From a checkpoint of a small transformer trained on Wikipedia.
Training: a variant of Muon for these matrices, 164M tokens, 4993 steps.
MLP neurons of a small language model. Each row is named by its layer, matrix (down: output weights) and neuron, and shows model dimensions 64-159. Each number is 500 + 40 x the weight over its row's rms, rounded and kept within 0 to 999. Numbers have three digits each.
After each neuron's rows, "fires before" lists the tokens most often just after its 100 highest values on Wikipedia text that the model never trained on.

L4.down745:455472523513483468508499486527493499468485523456491550489479485516485426482466539494531458496556517530420499486563501529496497445459530550479514527467515591382490510486441491513586528557562544513499592523456521460457534487409504474507465508444503486500433496479566491488495480444493524523
fires before: ".", ",", " of", " and", " were"

L4.down303:467467488512475511559517532499469520477549462477503531560519434439527454506552474551483543501524458506494500469547454543540501514477494443466407548488516595491530578456403466525513508549498526485491506513449541444493422497543557499532500466509493501535504432495471545426495403483547605522
fires before: "0", "1", "2", "3", "4"

L8.down614:557470514475508496578514485495456485553483508549541597457447437480456453519481459493543560534522526480460445520492515529499465536482451518470419496528483538581481442526493448524510508476548487473452484529489440479481444468491490546463420465495531429464495443478428511443445466539443492487
fires before: " |", ",", "\n", " United"

L9.down535:567492440566556461502521491451561462529528494505510473452463471575492478490477530481493510495507490525493507561581476474551392495528498520492541529505522562462506483519564508460488492508487458425523471530413548464552496518504505477464484410465494515479498534511509452482492607480484523525
fires before: "2", "1", "9", "5", "3", "0"

L9.down271:488585512527568544502499506463511503484508478540510522543488521465462536480470563481543552471496519486531472468461477439500567577521515485539437501496541495448462505429438467451494572451441565442500587456538449427516467507538539500478545404469525571462503478487486534542532473534476469507
fires before: "\n", " (", "7", "8", "==", ")"

L8.down169:504472457519473498473481469487465517493509480553478517506532528448564491531475399482457530558488458484535486529484442525482508524498533493442493471546575447487486486439435408471444481446476549464531501480480519446461486539506510510512514477574590455485441482510530525497489511557481459474
fires before: "0", "3", "5", "7", "4", "6"

L4.down630:533500580483436525480475556508444444455553482581551532471456513522490496525441446516478531454527454464427456537574534594497493541486568565553512509485499507401486536487592481494528464515479532527562492452458493562560501524519534462433538491508516517514499556517455497429479517476510512543
fires before: "\n", " /", "The", ":", "s"

L9.down268:480495507505510484563493476515540468447393503474491497549497482469458483499503508532553505512495418539556531511471478559464505437506504548494477454445496504552473393484489457454522454539546538411463501505493471461506486552445529527488483552516543493498534433504496502451484570515557544554
fires before: "9", "8", "2", "1", "7"

L4.down378:520492471554529468486523446483528519481433484529527451461452547456487465553522489495560469516546480527442489469439467527559531555535548544508536504504495482505471501588506451574525499469559552499463474464555416480448476502534457486543413504469517483555539477524471452508519581444473439424
fires before: "\n", "ll", "ed"

L2.down19:513458481490484535485539480405481524523485562472425502470466564532541515471520436492517561512483455508475556499536524514521434476523501575516559503544461492485526470482459459460573470522520590577483511522454439441474499498527488545449365488485464468533562547494510492475512451512536538486
fires before: "s", ","

L9.down488:523521450494486538537546483445470528561558511450517540496481502450536545560551491474450502453508515530550524465491486488520527496474533494514503556494510501435499469458504495488490504508566440488485445463519424484462527453468516479447434435535515479497566515470436465513537430393458423558
fires before: "s", "ed", "d"

L5.down671:492508497521502515501519486473555522493456448494565556569500514487492541531507501547511458577494479508524446487541481520446456530487488452571522521517557523585519434525429507541450500452570515427435537359490505459473450547540545525447501449489476454547475483522501522494410536477500524464
fires before: "s", ":", "\n", " of", "=="

L9.down686:519580518504500527522513465500521486548489529495441476422405443471493460476442445475474455425509445537549540494514533539497511463453501506542490490460531420442441568525544475557569534536479524513509416526479477502478473515553471506490415463486481441518522525483531539463524549449545506508
fires before: "%", " |", " ", "Population"

L9.down111:538548538466523411475492485489518475456468533393470457562552513518490533475519570562474481440512506455488479476543455563515547537540559516588535500548458534523486452432507508575452484503545542480485484412470531479522489501461514508577545492521490487489490431461503475576538536536504489507
fires before: "==", "s", " ==", " life", " father", " was"

L9.down724:497500472507453513456525531501470494547435589552536479522412487483630529535511526506449444531480562426514559566505515460445499466551511477503493531454510410473520527587537550595513501450512553487486468470482452523469499431525560522477516445508484484461492489472521487556459438560549495481
fires before: " |", ":"

L9.down175:479535536524472543514429465504442428530547453548484498514471522453541567489532515556461516461506582495540524471533453507487478501471543529492544511523492443460467511516514534470489474470501503443544490501463449485431458534541536481474503528520557438464472459564520561468428476492525455427
fires before: "0", "3", "5", "2", "7"

L9.down552:545481493497518533426515482530505471487520567477479542531492546459444502574510463520484496532450576459531503477538506484510424506482541518506478535590556479498523566467456446468536428468522523512496510422416573399463522540535527464561548529529465509445482493525439491481482588536471485519
fires before: "0", "6", "4", "9", "5"

L2.down639:505474472487467534391431495474514467535481498541498531603558593570505482470518506500442482501419491465519510487442586461510492450531441505461543496537452520524531516483542522471521456504500539504478459576539494500474543539520478516474537491480469524474527551521508517464431482488517497536
fires before: ":", " |", "s", " name", " him"

L9.down616:547503478523517548464483510463554454456487604535526587539543506460449544423507471530509492514494465456526470545442591517507501488504560520505576460414549558538476447493532484498603570540463517442461456520579549489459510483534484534534527569417454533531491548469491516521571515493468476525
fires before: "9", "8"

L9.down55:528579513481568492525534561466470512483521514459458492451460467537460455460521579479477481503545517520501569424532508541516517417576521481545491427514479505530504415518504472459475506520558553439569480513523479491499443539467463482600543513482473534566535509473506492524473478488457464576
fires before: "4", "5", "3", "6"

L9.down522:535436448508479439539524510484529460547495480453537477548577463505467441459517558431495532473537487403480537474506538527510464443563511494467513485453497428492454536522511452449536530528485423509491423444494572528482574459548463522451457524494480525526510588601498525483471515370489520504
fires before: "ed", "s", " to", "ing"

L4.down647:426449499521502475470423603488521461475533489521539461489523498460560426470480464523545533511454512452432518519458558508550573482551582492464566466491528532443508531500516487462632454502437524453516533579533454569445548534551570485499527544478383458463506474494553520467537447495536542447
fires before: " |", ".", ":"

L4.down707:434495465507545511547548505544496478477583524506474460490512461533467484429457500526583521476425506490528509515491521503556489463507482488511577477510458581537484533476492443501475456464530549509547488517566455437553530469538446456497518535512454504574468505420454483528593532480517535506
fires before: "1", "0", "2", "9", "es"

L8.down227:501480506526525572455464534494486531473562477507474504624516542503453513494481606492534538514510551531486452504449472480505472483545476501527501485448451501538519517465421531527450527476473483416483612509535545474444488491469449449536486521422481506592451466533510493558549528479514532476
fires before: "s", "t", "\n", "|", " \""

L9.down97:503481497511451574561488528581505484465566460518457479525495467476528515511456488527538474513530568507502452485513534474503434523508545549486584440616544548603491507492489496504432561503523497431531520538592468516496526471521542442484536518496503522447466516507505484442411422551510500448
fires before: "1", "9", "8", "s", "ed", "7"

L4.down590:518495547467560491486507513478608487520548457443560454532480438523494506509495486489512426500476509480491424522511453536509489494538450439500522446550508479520477502565452514488394532495544476470494508456457533506521440523490501542445479501479504465504443455491592530499406477467512485478
fires before: " |", "–", ":", "=="

L8.down759:471449495512570521437490454520516572446467523420437483504519498416499503481519529519523464453500556480506525388459476519525477474440509499530529480542546571489531471500489517492449523487517577493508522520413510576476483441522435465454542481528498458468515497514569479491593497478543429482
fires before: "6", "9", "3", "4", "5"

L9.down747:496572486520487507552482423453556492484440551605497518520460487493494483537427489526422529486471479458531500514517507549532442454522443429508410542481483564462492558433557532423516438539513466475563503471466508518505440514570498500548549498609488415448499485502511539600509552498499540385
fires before: "6", "9", "7", "8", "5", "1"